MLP neurons of a small language model. Each row is named by its layer, matrix (up: input weights) and neuron, and shows model dimensions 170-340. Each number is 500 + 50 x the weight over its row's rms, rounded and kept within 0 to 999. Numbers have three digits each.
A block is one neuron, or neurons of one layer that tend to fire together. Before each block is what it responds to, as a language model described it from the Wikipedia text at the highest values.

Description: Final piece of names. Last subword token that completes a multi-piece word, mostly surnames and place names in lists and tables, as in Fal-con-er, Con-ley, Living-stone.
L3.up1627:503486488432575446464538517566418506527469555575547506400491545516442550570474421532496514547493500471550464521482503537528454492510411505493473485442577542669462386565482523546471589561501526498545531413589468508489414541433472445439525500534514423621578490473463511521552484475556505445586460505478520508529520560497499486517572567593511465482520490472453470413522537522539535436489599580417542476528469462395458392475507603478544558432552459444556479597410525579509518511495513509476477497514584432493525410491

Description: Month names in dates. Month names starting a date after on, in or until, as in on December 31, in February 1851, plus a date-leading space before a day number.
L6.up21:492538527505504521650506456438489459466485469578456519451525436458504442520391498432499549485437542568557494544461417509562483538519453441444518566534518528490480493445464521592478516482544508457515498530583504493446476462478505427424535474529450520461506504475448553525518425383503452510429539470525615519471538473447452554577475484463465599403505454481476499511379530475476427489549524546497477469455465515569550454564547594558479448555491494523416429415506468469600477487503478416459522530573546516452515457536
L6.up55:525560466575509486540532479411449433461493451601477503489498485506458542502464559420424504438442456598477548510573466473539554521454463506623498528566475547503523507495492530472504524534461472557480555523524455412586545414503479407544452471515505520473471520555460513502444545551572519475409516460532560524570490498548416511487404487499490470487484450492484391527495475448452505570511456648462362518466384439480618440536434449427513437479514549482498524436435544507442452516473410543412546525482525463513447536481
L6.up145:509629537548504404439494439546481487428585441526472447535535402539407538554408594479450542460533429544474480469512507521504404507566412435479478607543444415531413599482493505441501424408476553485580531470517476478549443476490411505608408581520481510542552519527485508508540538429569464507526576420446457533548567524413453501483450596545440460463391399524489455504431532507485571484459474485490548449527603495484553567567441482490507474507481485481457476498493490411509451483536470526439506485472510431460507448538
L6.up251:545507455496509593537529475431528478467452523440521522531569501379479600507421426450502579575526436422512501545489461443359520584555473481591547531503489505494435512560506528451436554460419462504458457560516431515561514425487483552419496538464455430522544418531475529466550442613524502497433591494485573450453517484526540429541490502418484554551496510508441482425428473584502539514484478467487454569548515434419476381598505520494510496573540441554482434546529460480530531526498437562532521585477606537509463486486
L6.up294:548480455549508521509570453349446618482454497421425502454459617471449542512438461472627531462562492463520541444435437490515460374607471484569500489550494449460550522451447577565494495510555569467524566460568417418485510542578475408472483551456507465504475471539560537496466514433528547435479525540464611475494576462544578576514581491466574514456446480417477485524483457578430514485472556499461490432475517475444537450484462463452579466496486404472502477536476482461517413486431504525440580439456518521546429421521
L6.up306:512465524438401448479592509370487495479519511527533488589609583537511465464470608522608427497561516459464634472493449477589446495457412499520474528482519500434427557470463497451566535418472529439491476508538560549435472465508438487523532445550516475561587602488469443406482583445566573520525497606466522529513570545608577531478472532518413466507467524447459538544454511344579457526468488514547501520537563423358524476571518609463488516531444561433477469438490525513506440480546535492442515529423505466586503454502
L6.up419:499506524546540505587547461437476458468473510473527634381532456448519517533370494440500472510554500536476564441440513494603465484520515441548625522548465520518474450421523588567432487473420504554533571519474469483531509477509531510487556544561566511452577423471488516522574521419528524486326601484528449605638496516540468493556444562499440574507508491435514510516479504526466585506557586549477445423498463509499463438469572457483496497564524509423582496461479483453549507424507386448492456495511420442548432440575
L6.up442:512544509514550409597590445592495576518499532464555618473447367482542491610459539469510477479526508472440500459511551449508548393434564421542465440613510412551508419430521563498538569507431508436516469493494483498514483516501466506472517547570404456516527588379539500530529487431580546446497531490511548478466498500590468469492464476578466532536530485550479519471435428537576471424532421614449482475475492455414473534481440424503531473601538455418532473477496419470465500476482537442530494505510436406458484495525
L6.up482:498398464483619584581465386516494407444390515538574497522352584424561463517457496405506486547385482538512471473493494522499439480484516472498553531602475466496438420487462487474501545568439436533494545483573458500433479462425399462565443451449471550537583476502470548411563479445573527485418500524386524456556536513549527416435466439411444466488510453471473494475508484503509582487516443511532569504557487539467532478491528560467459467529457517484423509483537417499443405472477513428503531541581539529642556474479
L6.up499:507532503444473508502511495521432532403472539482585519523420548547512619487529550504500497553463507471376533442521501529500565498586447530537536604517532482531444543520524497566440481380496495461612425476571477498534401483428467447493475495407582511429442493635538454485500572432518600507430535500512510452536466485564631550500511515575461514539478585443456519570482490481498489498504484558540518520554500577446464517485527515532484504475537443562462478533413455490488424509504501491471434527446513526458462499523
L6.up529:598529542473457510514514605438552393485508578429477493517452529490492609566476492431472529480531484440436451521447470448527500516485609502470402435530447418530528501453464456545485542463478437495579486504494536446561471529586517483518491594490506395533519500416475449419470471492547478567479616479521509480605562503505556471483475497538495648447489400454459495584442504515491494555490412584543526524491559515488559579520542518367481495534427541573448446484405596440397472536528411469498485461543540461548549400476
L6.up900:527485524465487532519456567452373462448555523529497521520504494572486493480517545488481539552493631451476455557479528412570509516565464429534534504513515424530445574534476508510490488457491595491539556494602442465577582484440431461506507492439523611510528449477531565509481487404464481454475536541498461512459578482571542512503636540520519461512415439495500469520444561461533467565525456525442476597512491467588542487564477471455539414524377480544491496527541598543436542376458417566497486488523482536673452475546
L6.up1367:568467533504532456491482482393530521434491481528482491499433453477441563501508581496515580419383480469509554477474470482491515369508553438535547612460504546454531421450508533545507524575484391536510537601588433500525475479452559388430507530566380495525436452635527494467485489452510594456475639508518574543500482452554540488478536471461472510498475458465438468496510514580537469511523459541455451443434463552542536469525545607440499537590506407453564474469477552555461432449462538384478422496516550419485474543504
L6.up1462:457525509553470439555468540486456512491537511524510601478512480371465439518429551526525493465522587531499507484522507475484551458514531406478525537425472554571557493488472543450486558543491483622510556461464521509540507446559487500447484524501511533446527501457553437537506538494584598480475547461417538469453488552512481427488517447453487512581538485482437354566468535528523533457527553467467389511510538454498436442509539470430495460448505473410481469475480508451504479513456411531402423609485556506510592442543
L6.up1683:543491469506562541412467524510604468459512457621525425422427560512495469516447552403473439487527481386466550501430527490559493505481467524663518507496528490470441475525456537496492521484486507501529459490476467535461450452492544473507600492512503499522622472531406446444461605479517580543455475470453461454592490554555501592466500496579458463509497432490489473560483515539532528390523440510520483437498537533532502452560477541421469479475624536524514529561408510487469515440469433445582434557449528417576495506580
L6.up1749:506583489527449445504605488476507434533456477496528514500444522587486458437488429482534535495389540445493609465601449447544552557434498395496496480506519483565454401437486526519574597513505513447477511471573499479495551518481521524470570500470480497605478530491544538475574544467551540432546475554495563462590500490471486557478532499511535504529436516468527507464446407396524528521541517487444382465484482486486522449523501490469511497509458500451536502556569511537441435474437547562437536414484552397465482454497

Description: Critic source names. Publication or outlet name pieces right before a review verdict in reception sections (Los Angeles Times, Guardian, AllMusic, MTV News); also scattered mid-word fragments.
L7.up415:515532525520594415552552467437545501468521527459500517531496548544546525479419569513483512554449416501551509461432581516479458425483577509463498445482526455597490427523462559516450552462520515526405565510501581465416511496572494493544440472436474492563431476481531534549410467548564440443454534521534442506475426473525460490432589479467563481501507492523489551425472473461501550501607493520429408482460467508493507453504441551476557535502504536410574429474613463513485419417583536479450419482589527530546561506539
L7.up473:507475511521573483632594557502448490496449508556601519422530399467512487499456621474449447565504476569547496421435570515484508512381598431485506502518543488517425435425484495594380505484432436531475471537534571534372507522479475444460488540445442490507468539541353543559510495490557541421479513470428476452590404567435483465440521407441519518497504396581507491516481419483505540466466483507518472432437493468483523436523542479539456482497511534464546473555557509544517453486543524525435563599516463588432580507511
L7.up1552:461551490524496363598473619506542579580519552504552551428568473509474493526533463450491469462504422483596483489499484482550600489528505468484532501537591431610437458477522504460546685489522455528447556528491460491460484447439481408464520541505509481441527516523585556583515517485553512517512455419541448512447418559508543630596559505511505411538536380560439560486505439643516530472533539521404421465481439458511455341498521457535552491509558484483572480485474531505519473480588400514540468517416493471556385508495
L7.up1872:511488575482494471460520544433476481492504558556561576463510407515531502529461529376483426547546444527433564526449441514582617446525359607573502455508522458568515417473535572515538541447473520562478510515478516491565452548545493452580448457502470421440513522486588493604479508525577420567487541577501501474482498619455406434496587474370505500509449483559516511487551490466544553499573482567482447514505560568522457497519548481493494479469498514481561503486457497533521517477523494571521476520499497364472502554533

Description: Place name completion. Final words of place or institution names after at/in/near, such as Cemetery, College, Road, Church, Avenue, and the locating prepositions themselves.
L6.up80:568510649498552470542434519534491443414563483470489475488513520438512557479381426513561524493527579453435520493439515457488501443542514460490530515573445532569538573505521447534496383494431523553571491455598470485523590427517469518472480531507441416489533447515517404501536490491442468491542467477569606529560525523459513444547554523516549503506526386521458431505466467485479494525517545593484555456507489501505514532580481522487440431530441520448463549466467502499475511469517435513411455615491484495555509492594
L6.up93:447542526524536414528499461403464477499438498560546535557542509457493551485530497478530500476514553547423488485510437501448564486483491503576560568472542498445505496474505538454464434539550537385604491474547446385484497522517495437521446499442506538511525466467495451469536476457520537505435580526549509499527479519540561586609527581548522383405531444561466481382367518461549503351516501518480487608451504537499504467444485566587501490599435460389499463499544489563503485382520534496528399440523533472548539451488
L6.up429:528436643498493552522509485519518547519477484509528549422571481459590479616483550492571481450504489480547539488442557477448512551484491545493547492561520380519379398410461559359605478479486523471554552463545507452572425467488428543546474476566467489528536524478561432466535476518590551545449461484420605603546449488553457483493455496507559508425485465533430414594471607504511549409556450529451523569635520563512486501528578474478566518536515470455510488564521527504449520562502525555466495542547531503462514381609
L6.up677:494571493456473548552469471436529472390539482535498507470601576430471457546557611551441541484472462482524495501440535534540497506465500507548525527500491476523458514533502511451486540478514530510523467510517492530535581498541617412477521517476468503412508534484516515558502502469390496501425532585430486390507491482428526573512521470434439455435384473474498532568475586421521531394551498548504412460443431519556547500507450496495533524637468386538573517578438522407514481504508495607460515501487492411442524379496
L6.up911:446478443451500510518477505423461472484478530526467500441497580468428528483548493493451567482527466449518503461527465545466442586525472441541577531539468512508479485402470505504428501542468481456527436480531475469489520509554467510514507587472413528518595444530406553588529548507438508519511530506590451753540500455552487539513547372507452447438462528520446432544445488583413583470568509523453535517511453485526480487479417553556488515551523454521483484476501437551611557514533506488415513501533586487448389407549
L6.up912:517507476520591446478513608524492459346476434505506475460599555557485448477438603514577545481512465497500579467528479496499488496398453545537514510505502536475562497449529552487611467543484486444497557498531512499544419599546449449487508542452445536480496590479472502434550411525471398418431529510491505575489540460512488444469582450461471565518525490489539537494470530494585500440612576557471460441505475558490463419470534426577489391592568405402418479479336527550494539451453475458372539430400611419529456483548
L6.up913:496431481488575497427541534453497482524485464625534451530581459393530469525461570516400485474580536458571524479498478446483562550561450486462499503623546547541511374488539458497583563509560587513541526568499588519421471519437471472490517446455516468453511542437416532622491473519500490457456472498374494433535526517422547510510452583470412556449515540527405511478542492499518484512525585460519511491422558504522504482438407554535577450662508461500489507582468439576495427492479486460451566606516491445453502439473
L6.up1134:528457494554527468521535572508476482466484516654538486483565353530478555577496558473464554527478489550473509446495587393452497473514454511417489484637560521531487487428522403549512497542518567533561505480497609419491399567468455529537496458532404488501456503410488511559501490506478439435449507551543434479532545493475581465515509480508513538414451516565464434535473489485461584557477548516354510543506518486517445537429509507552457524482522462497560519499554470498471564548461527533481553596484509455421499494609
L6.up1655:571555407531472506559476508492484431455432510560399410580503503500478420629464504488547518484579476479523456409488495452517489552536470533510512529502476527520462451502450448496454508426516557480537416570470482514494533511413537476462459586541348512477571470477481491377567499510502429525436514517560570457565514541509563487595482510440471484569497485493483548485466442504468531466552534465508398445527405496479500412468578504526517492650446452447480491524496475514521431473515482533559432508481496434546423444470
L6.up1753:611488462463490494478534439481500482430514495534506518492527490484516492539516576517467537518412560511424508524530521485440496463529515486516585428559419428576386444487481503474558533494417554537499502429505460503570544500552429418487464484417419434514618558439511428358480526556540488494545435466583536584568445453593419450524515499553496485448531510485539518578348602485576543520534438573497565448537563576514487563484552526466491504503550475564558415428455586485449474457506452565374512471474516462541508386589
L6.up1755:494484499502465455519538450486506439487616370602490571444517488505568473513460482434541537493528487513555397429522487421456537503489428561523580541498504465514554532502483518495434470551441507572589508461513504510541473514556477477434525512442455479517504395437505562485480450559468500423487561513542582523571490505523480467450528488553534481511470522514512469499508499550480572459497434439526535486443499517517557443545519463513482416524535459490531478532516472549533523406513460588457511576503461516538506455497
L6.up1870:513500544494512512484527513519508463468480422546514546481549506477504481593523450536611563553559499483554547488506524484487541448498489423559555566519481443539524459413443501445448495568534541574534502457469479442474447418498407515514493585507449515503575473503504445511606393520441475493447494480539422515488503505551544512601459427569477513396422493457420453432386485472495519468539626497429551538540546482440538492471503458547455492468599449465420555538454391602518523478430450583465543477457497468498415479474
L6.up1874:487476562479491529568497549463502542438453499563463505411554613572527485501422471514600591546452573518541385528508443467442497547451486573525456476540459440494544539440490480520436544543424454437534494490502359508462508583445500439445421486494448454574508501588411454469486406543532535439475450466547486543587478512604528420438574524486502437403525447463386464415434471557504545512551526587501467471494401535553375473566584579449480532466485492457518580583515478544580595530491418547416482510531595434559418471545
L6.up1882:515594534510476450491548543506462492539478491602445537377523472440425467498406535472555513505512547459460453484516445517566543524525461469497540447542553468531535391483547410528490486491487422512536521499462477461490510512461512356546459462462533568584452581504519575472491434509460451477443569510451543500415505469442509555573527521538537567498448511544435517535441489477500555440493563550513517456502547489467463398549360473534538459551421500415524498621472425512494448465597533508427543415545458423553432536469
L6.up1943:572497516495507546511522580338438509501425490576503532505527418457541518574498643460563412396554547522499484478463510494530493417564619511538540525574476441531447507541541607483532449582463499563520462541463586511527365450593548396489529539448395518485536419549451471560624527484546476474483581432500515421546501541514533482530529546507547548488505405481493449404473479532578494433523499529537487542511508531454569461539509479479467528590520472441569538512449466466443496451457530460448538405542403498521471524466
L6.up1992:524393510551495469542524563476453487515468537634529446534499400517522468627448536439476409496587505386518441514491523476540492565574378483540528587555475516521454466447438479496530537518467524510510382437529466489510474501449441380474468567456414568483543537448459540396599448494499492452523499490547548497574461583531507462557497476504490537503467452497434489525505520577558521392535498539517558563496472561491437465577495592542505472579542461400519572524543460476484492490497600497480547470525517496447509446537

Description: Place-name pieces. Word pieces inside or ending town and city names, often after in or at, or in table cells, such as Centerv-ille, Zagre-b, Kn-owle.
L7.up963:506409485512440494562573458495490592500533506540546517427524520455507495507508557503509492558385445547575465474518514508543574509528493489491484524558547477509519545389486451487499538515474495534550438481498497541485452481464486468566517564466474559554520564478517494524513514452603478567497452414576524519532480533504578467587459449500487515461521491463486476442467488505638565507485546519455537473542489409548526388520525494592539506522537438457531589574537499595530469444476492548499468450527572495552502411510
L7.up1049:544545554613536478566538437393525481433492474515508531536581428444560556573476506366507463496419511471523599490514507492450436553536537614541535560537556462473478450478517472421526521475494571576567477564468546507513432468521462396469491507479419522476485515442569478451558519530511426505490524407507511445647502501427505481571547477516530567395538507461523494457493499519463561525478479533468455440521467413487545435465533459546532456599570417375575487476429464556484489498503442544454485586564506435569536532450
L7.up1538:433439570541504456541477492503464434445472475460461575417403555476593529542468467526519540479545486548473430514504500498445527484524482533478563586547479440471428494507517440546497589549546487416486395453511482461535502455596531513509476536466464428484529403540417453570522539505646417545381436418461526524416466516543509497522443498516484559503457433393533571478416540599520458495518452495564548381542475535497519424544559593469481502474507452481549531540498642491488471481444401513445478501563551594459548495461
L7.up1660:541437496563463438466520481534536573402531479482529603481529506545560525551462485458415509521530486504516459551515585481502553519536508539491526529564451463522454501532561472613510613471488445475500388458589496490548469385448460494470505561425462506463528435525550481550570447516532476476446524469453506508597499537471473481538455519497487552470505434512524440507532519530506512416464543534513573449523460526518465473580496489559468457514396380475521414454590464469533519442492528517503445483493472490516442469527

Description: Organization name endings. Final word or word piece of company, label, publisher, or organization names, such as Hudson Soft, Metal Blade Records, Pan Books.
L6.up85:532599488434540550521491534474492466449445445437521423514469500475585511472533449481444525526517470469483528555449514441493493547413531542576454547486564514528470491511415588437472517523540483451508492544578570474583497486464603487453502530498446514445441485517516484495576605434516527520453561437542486546566459551542381500520537527570528546547468495509364579502527524451445512438647482520538426404413516556495583433457532474499596513592523594485439453577482451578455507498460536531485493514573547445487483473459
L6.up324:515547630575528444576443530529527535533537493472510496451553471468540526495442569433493453493483478432547477487499551429494475549507477442518561632474503486504524444564509520406481559415522533550580529498580419597471489426522501532529459471465510592526562542503478530541535455507617434440537482522468454519522515504521548461437579481555462453602437442489391562469468520455552518411451596409494489466447560468462527453560542465504584435568529519491605566560510524566430407487492503490454478439564499459443468487498
L6.up441:536566578461584407489486569455503460493516563520520495411517582516455513546499502468482498544567518558489422454438532470464440481610516455491464482485486525492515447462482500545425555483534541474422478478537463435429514461534507425455533454498416519536491485485529477546590517486525562433508460581494507472444375427492371557493451562632489484530612526505534486405492458446507531483527501528481464406504466519548630492472419501505537494552445474424513484440519511565455407418510501534533587469603555433456559519535
L6.up815:523566552478469541506430558565457472490462534525516439484476470489460539470493494521435577545459553391511569528486440493459455556468452464526526489508610477489515386462442456449508564478488538467594512499599446523547488499500530503494520535588542541474535535427512534508501548454476388432515535550487439523548420513502531572456547521485514513336535479549479543459501578483566528384539553506467553499522531525472500484439432472470538425483565490407496537576459402615519468490447566560512412424493512442463370465537
L6.up997:469487476593521491567507580442410505400482512483513483483524468414457465522513490401462522401544437400532509549437483539462510467385539487524387543459521522458461512529454525592537525520546459530507472600545533573472481497503471513561539542416459554561527538604621506558553487425431562484573566495550545487466555480442459544582464492430516525500462483572423538465518440517532525447470502493550552499431586532433545468538453505593491490595475496432550548541540464482499567489531562474421420529494486450500457415490
L6.up1237:523524514531586606552502538569423546527562468456453374443509467431496493469508587497554475583485480383591481479563474565502505487495440439471497550543471487464548547489530523501407569403554565524574428523481399533534480486429546479493497492553455519534454556472403564514545504438564521387498551502637525490489493562510523575448575501456452588445472426510471528547460408525486523416510462483472485499548543434509509471603514485489569510487549457491429447484415509511552487457473555529568514447545505537426411522482
L6.up1324:495504549501585524454530466529518483511505469529559565462458514569420554524460502491503518471531469504525509495505539534472577586430452405518522543516510410546570425556494483504507519551521462541534433536547528400492576548486544422500616483560505534562604494486514444566571371478467645433489491558546469464437479556516571509562572543476433511449482456510420478583516529556493537477559639580408429551509531490488440456537575562555527543479418485430588350515477512503538398491467414549524477538585523488461538438577
L6.up1397:452465491459530451457480538466500528560519434531589557475581515415480477478448463480376478485449511470461474477480594435614525372489428501458426521509567578521487340464477522487511487524512457483612540599533486493390527475527598511455445484561441448549405446508533477440525531473498494471485455460489431489517465493527572479466463458503551477508519523487434527518528480503589602497509523576496372535463450461532464432496459457472497534556582445494499557483531464482558406494537562511488513453436445392527574491437
L6.up1517:565511547547515493514563505452472478506494506518599457437561390502502447483482493497506443434455493500444547531498448473548482537401518484442500484499487558492423440487440541439448573544526570505460488521447553550550441573532548449492422489565453535467484557499556480495535545452568458370474511520476533511445437486528580460461527519509607553511485423463468508401431447504499534458539485514484451446454497405488513513384521454471572501662481464481438535532494594399506487569500543518517546569470488420517564396545
L6.up1562:501523596480529452499458489401492490468551467489526411434526448513457499605426431492414463540505596549533516460461520557508460585492474535427480418571405485515518418481374570483515542512484500579469517470470408528488510406524512550520422492556505466524558598533554489521478489525502506498436548570472549564449374497456469510509499487465422472469434513496583479556542497498469564483604483542488445465492543523404425406403562464519437483560546473582459414526430437583507508490532524569419468517526564482567493434532
L6.up1578:533463540521599471458502483453519514480450503469524408477441445459561544495475583508495571445477549546607554566488533498398561540485518598525441574575613515432451524513527497496506585529485512490496473381581506454504463476524555543471523554467484560413524445537528590457504558447547430445571490544527487565533568516527463534410496453474532441460535505461452551530504536481496517507497525513420400453401415411482522438563523541528506435504505584471524524597419555450462508462523491504542518479494511405473426517498
L6.up1604:534424447521520510467467434485534480425521484578614649517492455485551503532517418491475418452444500502508531524384540538498517546444504430443483479450540449466442402482407534433556539490510551545502435528607545539533500472504566514596548621455482447439588535453449504459518461404493490453519490517445488463498548521491467455578537562486486573532503491562499558386479571580570570406556601524513475500517554477477492498489502569456536481559498466482571405603496533526482498598510529455514487409467421464528484394483
L6.up1647:475457488447576461411468550482460477554500469494518599447527473405468489624423525447462495470501488411487545462484517452426496565452548553552434488502504449534411492528432588508463521440478456449530534503613452533521446505518478459490471410556523489461568446474532464502473536532510501527385484530513405456525424533433535484521489537429494522490577456464513565502456566496492521423520465481591528522572559458476578473440481451475499442510359438446445579520539522505540588583448489553489475557461477544539477522485
L6.up1662:521564626509512467540496553519531511439517574498460541476528445517476552426471563510479517463534523440526460521508602533476467537478460533467520536502512492532516399570486605442487572487442559494448505516509444444443488465525592393500469530589486550512501509450539447479548524502545545422507508561496469482576499520456552563456450496532513482479483434565412493421523458509474532454502586467506462541481608474476493472435526444527563437491591565389392457511483476565452508526501531467562459471539517465526583458524
L6.up1780:469409469523527431417450504598484455401543524513493463548516503446544545474404502470429589501500485455488587503497551572488549538426424423489535508473546467560502491568529535412538640516481541550598419503508505554464449518448509467506585478532405495539507441443507422538541486453510482394490478593467467455512494538462578518508508534582504525515485503484390446419481541576590508440524606453513511514512533470454533422532486573488512443514536461399489425544515479619466423516489544479496451547433547443474468409587
L6.up2037:485431554541479465508599592498534417468505430511533557444574536541488501525521627515511570446527570432529537515495485473493444535490532392498453461519565490587527396500464476501538554518467418515481479537532510499575510501528526524523552498506440554523521505491423473540525529459527524493451480546576477458510437519541422567457457537508441526533540490519403471447546513510524564448595519479467499487535405453477542483540449474435510517533529431495537477528556535553409483562388538600483416556602521433418497402540

Description: Month names in dates. Month name tokens inside full dates, mostly after a day number or "on"/"in", such as 16 September 1898, on May 23, and In December 2007.
L7.up12:561474587582492499557474524465505517448552463459479426470607504513502544465436452484506495436500528425522588520501466481442465445408521597565529472573497557495536570358482555540604505445491418539527498477487424577577492487490436476473450512560572456556483496502566524519540599526561510536524549548503486498654540427482511506619418477544585584434525419455437500557557492473476545523500482495473490437529448536442503473511487449421511464595531552567467476481576552566485560509518518448584418541553456541568505458503
L7.up485:460479491535509543502556489398472513508544427588551423525552471470466552577491531446463491465513567501496497598476524545510459442492488484567560495530455517550462389550475545433442493457478513551568484521492409524552553527550506368572469492483486464495517459473526544496485506539531458455494501556482536603506470482504527519585472546489492463462547441458385581525489585465483526489572511597475481526595477583535500458545432482497438534512520415470552468545455477442545461495483512461436551566480439443510416476501
L7.up1902:507485487610598496552532422535536580447431462616467444467577550468443629481508545404548502575487454506467603536496535425436558407459603453505470509460468513450512417443525436501552521443483507543579465490506561505501515555555442536528509597509457529526478486508483458463544434478426503522463546435456517526545455446540506528578470541523526445586376579504427416556450427410403484502563536555521490475522604483469557493464431463560489454596474532528509506617564406539479492512511519460467502542490526548482441424509
L7.up1944:479453563461608469454551479469424445514457476543474491491493490434455450494448519414507537488488536545515551529546461507511502473491522509584562548464473473630451523399540538501471576561564528478535498526445497441501524406553457484515502408542576563524465462536521478512497566530498524555406497545525471403544504449570469553568496540533505502496517429468493445539533568498493444496496530658478464462511490549480517525571446512522498530624561497424569456605546557443529487493464495450546495598432550486427415484525

Description: Numbers in dates and tables. Numbers starting a date or table cell (on 16 November, on March 1, 198 in 1984), plus the comma in "Kansas, United States", "qu" after S, and side words (east side, North end).
L3.up805:529430413512484574554490457398488510484431485468468517470476491485476458526440568470503723497517543520479488574410456543517578553484520530514473531515462613461562610401534568466424517493533492501543503532522430455447516540445405502514467558604573533476497523499504492514491440532440536424443508591435515439484506448462487505567581458542388551472501403385442556515435554440489599517501585562423491485489553511487474480482552470416488450533527492442417532478390492498542469475492512539505504485589463490523538506468